{"head_dim": 64, "norm_place": "pre", "rope_base": 10000.0, "optimizer": "adam_variant", "lr": 0.00167, "decay_fraction": 0.594, "decay_shape": "linear", "dataset": "wikipedia_en"}
MLP neurons of a small language model. Each row is named by its layer, matrix (gate and up: input weights) and neuron, and shows model dimensions 128-255. Each number is 128 + 24 x the weight over its row's rms, rounded and kept within 0 to 255. Numbers have three digits each. A neuron's up and down rows have the sign that makes its largest values positive.
After each neuron's rows, "fires on" lists the tokens most often at its 100 highest values on Wikipedia text that the model never trained on. A number after a token or word is its count.

L4.gate467:126141148103136128112123130110098076102148119121076094134139154086164156153117125162143088109113122158100197115151127116118086123139157130153155114138132129146146124130126142132123134098134111132174154085145137113102137130103132117144121090120146136142139112136120109160110128109104124150140149081116124128147105105120133084155120127118143132162143101100143156150164127096156140117165
L4.up467:154120121113096140155143133100134134093133118130120134114183137136177129119151151138098141136180155194147140108123142176108136110108131160133162121157100129180160138116118137108122111108137151131128161096116126097122136089133149142143106151106105087110144116115155086124103159114130122116152175102086080105141145099096166121121189096110158132158112114104112151155137127108147149116113
fires on: "ar" 34, "en" 9, "m" 9, "es" 8, "im" 6, " re" 6

L4.gate55:171149127127134135113108155112110166136146102114131099126160082104124115163134103115123147159079136147097123144101112108104102120072119134162135179126094131156091119114141102123155130179150099108112126133137158136134116122141122153147135101110125108179100106097135137099128125139131123109199164131121109119130137122113120125138133135109116135153158161106139151159115138135110114114111
L4.up55:151160128133148100162127131119164113098115117122116071079174164121159093155117146128148155131119171170083128155111113131110140150174109123142134142136086145173133139115130109114174167145106130119098134095127119165144130132094127142138141143136147109159111155103127130113101142095145108081149143110123106099120136107126111135153160133117173119174110081110143124171126082134127112106072
fires on: "\n\n" 20, "is" 18, "b" 15, "1" 12, "n" 10, "9" 10

L13.gate149:101141116107156130110136130142180122127110112103121116113127121111137135165085114090111135133134140148139118129081109075107140138129106160065142124091133096075166132113121156114154164127133136136129057098136076115145134135120145172110155129108143088112114108120118134092121144100115184111140143164096129141126110074152132117108130128133149130097098144144118071142153136118099164142191
L13.up149:116121127162104139101185129122129172102099100128125173149165132120148132129147126133172135099136150125115115135118108131125108090146148114113139079166140141140153113132146114109132109151106131142117110152130082199145111130092107094104103110075154123122123172131140088117159097143133130161111152119128195118135098129135136174089110140088127130176103149123161130136148115116115134125138
fires on: "an" 27, "ing" 12, " in" 9, "en" 6, "ong" 6

L8.gate245:129160142141123145104138123170115093135110104112111152123115081112161128110148145147131139114143078140144127130139083137149107153136192134132167143150126139124127144090087151106119133151121113129132132167166090119134129147111120144093095151162131100081117123132138128079096102107102103139139127147135099158141112158105132165158110109105106129120119124112101158156177129131148154172107
L8.up245:111115138142110169104090104097150126136119146137131151132115127115139118142103101091121127093150104123147142164113094175137121122138130120157145109135129096150130106127121193118146137065161173093138117152146131156138126139113158080089092137126131171099105116162101137074136118187120137084150146146121143133132155088118132129123154087091121090122116142123101137121143132121144104127082
fires on: "m" 17, "t" 17, "ight" 15, "in" 12, "mer" 6, "ine" 5

L9.gate226:104159187150168119126139138088127120078108121108125112081140076100152139147103099110149137078136096127103123121130141124079101123110149107167148186116127085126116119150124109132124145173117127165183144091146106130170128148090126115170114088110145147124143164133118148144175114111126103121135140151102113122146126154097140143147119116115080140133141108166099121138165112131140117124134
L9.up226:131144141118133170102136142131153138122102121129161134077146168061136156149098147143150114146117114174094110136112112105109132142125104130157145121121112117082136108139126101113157144106133100156163123145131113104092116152135142137134088152143106140128108152125101071168133152145138114108138137150149124099119119133100141143114102131153104114133126124134123091170120129168121144125108
fires on: "ar" 34, "ou" 19, "l" 14, "ort" 9, "op" 5, "on" 4

L4.gate60:119131139147148149132083117144132124120124128100114137107090132124140072161114107114094103112114114147123091139146125118174109165118148147142145162100101101103115148134130147101148163140136165142158128141148157101140142078130155137180115112093117118108105110120100122162135089067129074144140113129109139164130067137128140072097113150155137153119135117126153144158152169139128113115139
L4.up60:112146152104155114113151098108120157131110131131164123166116145154139117137124127098099130155178102138098082147143147087144140100156171135128125172086109129140176149120116150132094138111123130117151136093137142116160105109164172106125111139080115125142107134141129121134117126107132112125152095137151161130115155133140170096120114154180119117123144144134149137139133155124101125138130
fires on: "L" 21, "B" 14, "T" 12, "F" 9, "D" 9, "M" 8

L6.gate97:121141171170163112084104112111124083132134126100092154100138155105097153149122112148143120120124140086078133087143102137091112117121142094123157163125140109116139140150122110123122137143104112141140130133145137115131157127160126132157136133107150150118085150177155117159120129159107112135149156113129110107175090104086114134143117105120133119114149139147092139118162120125143140146109
L6.up97:156108131123085162145120111099090093160069089125159132104087152116095100126103119141116114154123115129098128135106126120116111130109119161099135153125089174146125109086131152138162070130106118098139122131175156140131118086151126129141102146115130147125103106152137101154064154141114098126123112144103114159200123117076171142144118069106104150129121073115126172155130089110097122131105
fires on: "v" 61, "ar" 21, "ime" 5

L8.gate72:107159099131143144115133139080107124099125130110136157122169110127118115116161136098115098092151112165129128151127100116130143119165159110094147105131162145128139136072093115132108092110142132162116158143116101125112086122117143148144123096100131101139126129149142123161121139154144106097111100121157082078144092130110096117133172148138161110137176149158113140102131142115117109111157
L8.up72:150128103115105101122160141128114143108115107127099114107129106107079113142188182157146140120136154193129119166169120167155114151153136145089096083141129137134123132121151125114117129131136111123124157135092200108124131124162141126133124102108063129091141113164116114129119147155140149100126125116103118128142141134089122134105117120138124136163168133145129142148130123143111123118083
fires on: "ng" 18, "id" 16, "ated" 14, "ang" 12, "es" 8, "ime" 7

L7.gate208:147158170119130119103122106131107115062114125113137163145113136148184172159124103131106099122135114135114131091116159129175127133134136163098113128116132122156153145147123091139129133112111162139159091153092125137122139138116136131161127116090106116149079139088107133129134091136173119113159113137116098134129155135116131127124120165147113139098158142125117149098195103124109120115137
L7.up208:134152143147146137127177118120093104095099104120118154108099169130175111139126162117138130132133124132121139131129125140180122157169139177115109117125095110130158131145143101159125125090105142120126107106089147145104105134124135099124129114107112112148086136138106128142140139146182158103146148158131114158105148155133140108143119152192129120136151136148104184101156113143091146095159
fires on: "M" 17, "G" 12, "S" 11, "L" 7, "E" 7, "D" 6

L6.gate173:105115124144163098117131097178179110136115105115124163054165100117133115122120149166157120151124132110110106158129145134107146146095151114126123165121121108086099172120138135106187133068090124120128130134164129137125178124087138126175141124128143134081138144160095116140116136102123133109174139122089129169121150112118104154119127121133143116145099128146086141108176125109100110093151
L6.up173:111103119167140100120110127133138156135120150103092175133184126131149122131140105121137108117122121166129088200103166106144107104128119099150125151203127136143172119155146097129151092103154137102133130173106077143147170160105098154157083141116152115115103124175144135125153097125164162097140107106138138092127102084117101146100120104117111140120148096121126125084120165136115118158139
fires on: "in" 34, " In" 28, " in" 25, "In" 6, "en" 4

L4.gate78:134115155189114110137109116104143110085099121148102161128135146118116155128159120105116113087154102151138115091103170113130130138146141078139140152132083130129147172168115093107156129128124128136134154111178113162059127127138151128127151143132171140118113144132092187141157120102121181145132137117151122134098137135103158141182133132158104096107123158136115120123156122124131133170147
L4.up78:168160135123115113152142140114140110152107098115097133109114118160126140094169097082108117164089105133119099114088186161149115088143142107092127126125142145133136068095093100146128122137136097168111122163119135159100163137112132103143142132113079149132150144162126092128152126150143078151112108118135119123114119138118096103131128141087070132116129100129137134122131142141128081131133
fires on: "al" 65, "," 11, "c" 4

L10.gate362:117159149130139152123142110122159143122120110104181093114128117104165141176098129101107113129133129142144120161143160149137111128157139156101182060111121109144105137121121121091108085076122154155136132135116123168111160124124103106095094152111138137110148119166127149101118158141077115119113120137098140140098140117126127128115123137175121117172112133144098136138181113133137150131145
L10.up362:135145111149138119124136125109139124080133142123182147138131135159079166125156153171112129125104124161129091138123150129139186140125150141127129117109101166100111129088085126184128144137133140169116105135127140149128127150118125174109149114129080111156173183146121124127128161148114135150142167099094124146098114115117122094112153127158120113173130096157118154145117165136150148099116
fires on: "d" 58, "ed" 20, "ated" 8, "te" 7

L12.gate250:148154147185101149146133137125104122137096127109138103108133132123138123160116138137133141081086141131109132126092116136142124131123131142109162144154136152126112094099125106102124095140163106159147162133104127185102084115139090143130099154133138118129121131113116126148104161156141112131149132096108120127088126120126125104129162187114112146129160116138121150154139166084147143097120
L12.up250:113105131132139129129141135085135134157129066138173104087115132139133115128104148137118183166110151087118161111125137107118156158198143103134110182102106123163121124134078148111134168165173130107125137149146134097123111129089140118104117151144152108107107110136123126140148135133110119144145111118157128144152107073134140130140132151113149151114137149122167118164128104142100064113141
fires on: "2" 23, "1" 21, "0" 10, " A" 8, "9" 6

L9.gate276:125150157113074132135146110151145154144122113098146149098128102156134121148115134155129161100105077126101119106089153097135094102107092124150158142136102131092167122130123131110129113144111109125158156122133087148118153084117118113185160107141116139180146089122118096143156124076133137082146126123109120104089156163074140110139161147179125115148125174118144130163165115119122159097147
L9.up276:100137094159110098124105133146089153088125161121120156106095093137168121128144168109117164148097121124119114087127161118136116124119100145147130111079105175124133144125105125123102154131127113140130147116123102144108127153146115101116150113150150159108088197059139090130087144118129102156115146133113112114123119164160120119132199126148104191118115076119124121151166127113127095145115
fires on: "an" 27, "o" 23, "ain" 11, "ill" 10, "ost" 4

L11.gate263:114129135163129101104166155115115115134114132114094164131187155152087139134114126137138094099120114091137172087130110150077095145116152118082120128148161118132142145199107122153179108156143118156128129155169154134114134116149135189116131108117125115138133106145067192167140088172140128125105156132130139132120087116136150114136116127130091177152118122117132134163164123131124149121140
L11.up263:144164120118105116106109127126130116096167134107128113144169102153127154108092096116114141125105135140160131105124160094094098075155111131101160126082141093147092132160109141126101149125150109146135146142143121097160159162115131140158172100105112130108137123146121175106140103131121098127132131144121066160115138150098145138153122135139083118084129139137126082076179123116145128117127
fires on: "." 34, "y" 22, "c" 19, "'" 7, "ac" 7

L9.gate273:125165123135135130106177118096143177093090130085164179111114129137088143143143151109122118123092161129156123142117146159130143155131163127132162110160131137142112154064114095151142066104117116133136142124123131146146100135138111151122155138121142135121082146106091134119129173138155140127169123106117102143125141124149091113132123103154113112133148127152105089131150146140115154115090
L9.up273:106143121155117104127192160136129186095146124115164138094149116135080123156177143173146147143119139153140078152140115144125132172140101124139164101132127090126123108090124101141127153115160135142148122120124140127107142142128120124129104104158092125125129157111061138135151155133175071135136151113122127112136143125106103145140099109153132139133152132130160134108130151129122145160141
fires on: "id" 23, "ed" 18, "ated" 13, "es" 7, "o" 5, "ied" 5

L12.gate506:124135138108124118115167081131120092122128133093115150147137144160133112164141142128087147109170110124153137150151120132119129133119125157133127098145077159132104145169142151135138156118121124132162148098132108154121135127159145139177101107111131122163112063102116125155159102084123130138130204108105132085129103109135159096120175101132150100136118150128167109142154198128145098055125
L12.up506:115116114148138111150145126128060112192128127124152149108155086114139116107093114127141084146088147175119130123125101134101101171154158128092102117160174135159120123155137156143136130139118150094136124160135113091093139130084167132120118097052127126104105118153141139113128107114125118118123112119107158115170147128141139122144109117164139160070121113129141166092150141135090186073117
fires on: " M" 22, " De" 13, " A" 10, " d" 9, " N" 8, " " 6

L7.gate143:096161130146132112110151084112103134140131144100166133117086128145133140089155126127126079100128097105146124118115165107133091102199120147126146107120125094151156109146137133109144150148145089162112130129158125086169172103123142150137122145120133128090117136134133164111118111114124136120137149117127084154124104194145134157128110164132121134142109129148135134131123134142107145175113
L7.up143:132140192164138119149128133135130116100137078114130148116098095100109144098143119146121091092097083146113119098106146111087142106181129121127136152151122133118157099135135079141126123137116126093132085117131142188088145118155135111151111134156130133125196158168138121160115166109113137139130137152140127106094081139143083098119121169147144137104157153169150152139140127112129118143134
fires on: "y" 26, "v" 14, "n" 12, "c" 11, "on" 10, "end" 6

L4.gate445:114114134124121160162093125130099122122126123160137105119168141126111110139127077124123144080115120136090100106116126119113158159126153137104144159119131133138126131169103074154086168103160141133122137130166084112153163123103132107131097145148129121074092113147082162134174148147134094153121132118167137125118131122144144117155101166123115114121158150130099105108123128150118110168127
L4.up445:145129097146095134133110147100111130114145100166094160108090137179142120105114100182132086086100109138102079100128141092139120140105177126106132141138155060099160122100090152108137125115143131163131132129144103130138162151127151127085121092155112145128105114114114116173136129149122098122116144135120078165132102158106075122135114131104119123122133146147099117082108129135138105170120
fires on: "et" 29, "ch" 29, "t" 14, "ed" 7, "ial" 6, "al" 4

L10.gate502:128148121150082125126115156097155112113109110119127144131102141097134147127170140115144142083132137133122120105108115115141101139143136127111177161179130144087118163112099113153136132108153129107144163151150144165104098085130104138136134151157108075086105106107165091118125115098137182144115150102160088162096124127108135176154134105150131138089137163108148126090100121089109162123114
L10.up502:134129131105096134135053062143081172124123129126142099135091095150151166092107095140113138146130131130102109149129122096107129148162100124124106136089106087125123080108116119072163140142116120106135115162125163110115105098104144159144153191156078143164123101130116127143100148153129140147141135113146117103136131136168120164144131135122089119116109136118144161124126147136113112171166
fires on: "st" 40, "ent" 8, "al" 7, "ing" 5, "ad" 5

L9.gate332:110142084121089139127138127163136103118093144094096151134103131122087144121141147114106132067177101116144131145128112072139128153112116121140168164122143142116120136137129152105130124146133101149110118089143115143126097086119124110151125132143093155117079105125165126142166084128111124136155110129157129109147117165088155097128179104112122122108119142118099140118135142089106128122110
L9.up332:110122115106178133132144123099147186138116122136117109125105103121147098129142129088080109141092129111148109150126155124156122153092153107174153148113137165102096131137112160136104151147145127085124148131118118130089111101162093133112130136138119119113076107146123156131093136079086092116117125135107106118135105151125114097105174168135111142100130135129100108118122161107103165135110
fires on: "st" 39, " St" 13, "o" 7, "an" 6, "m" 6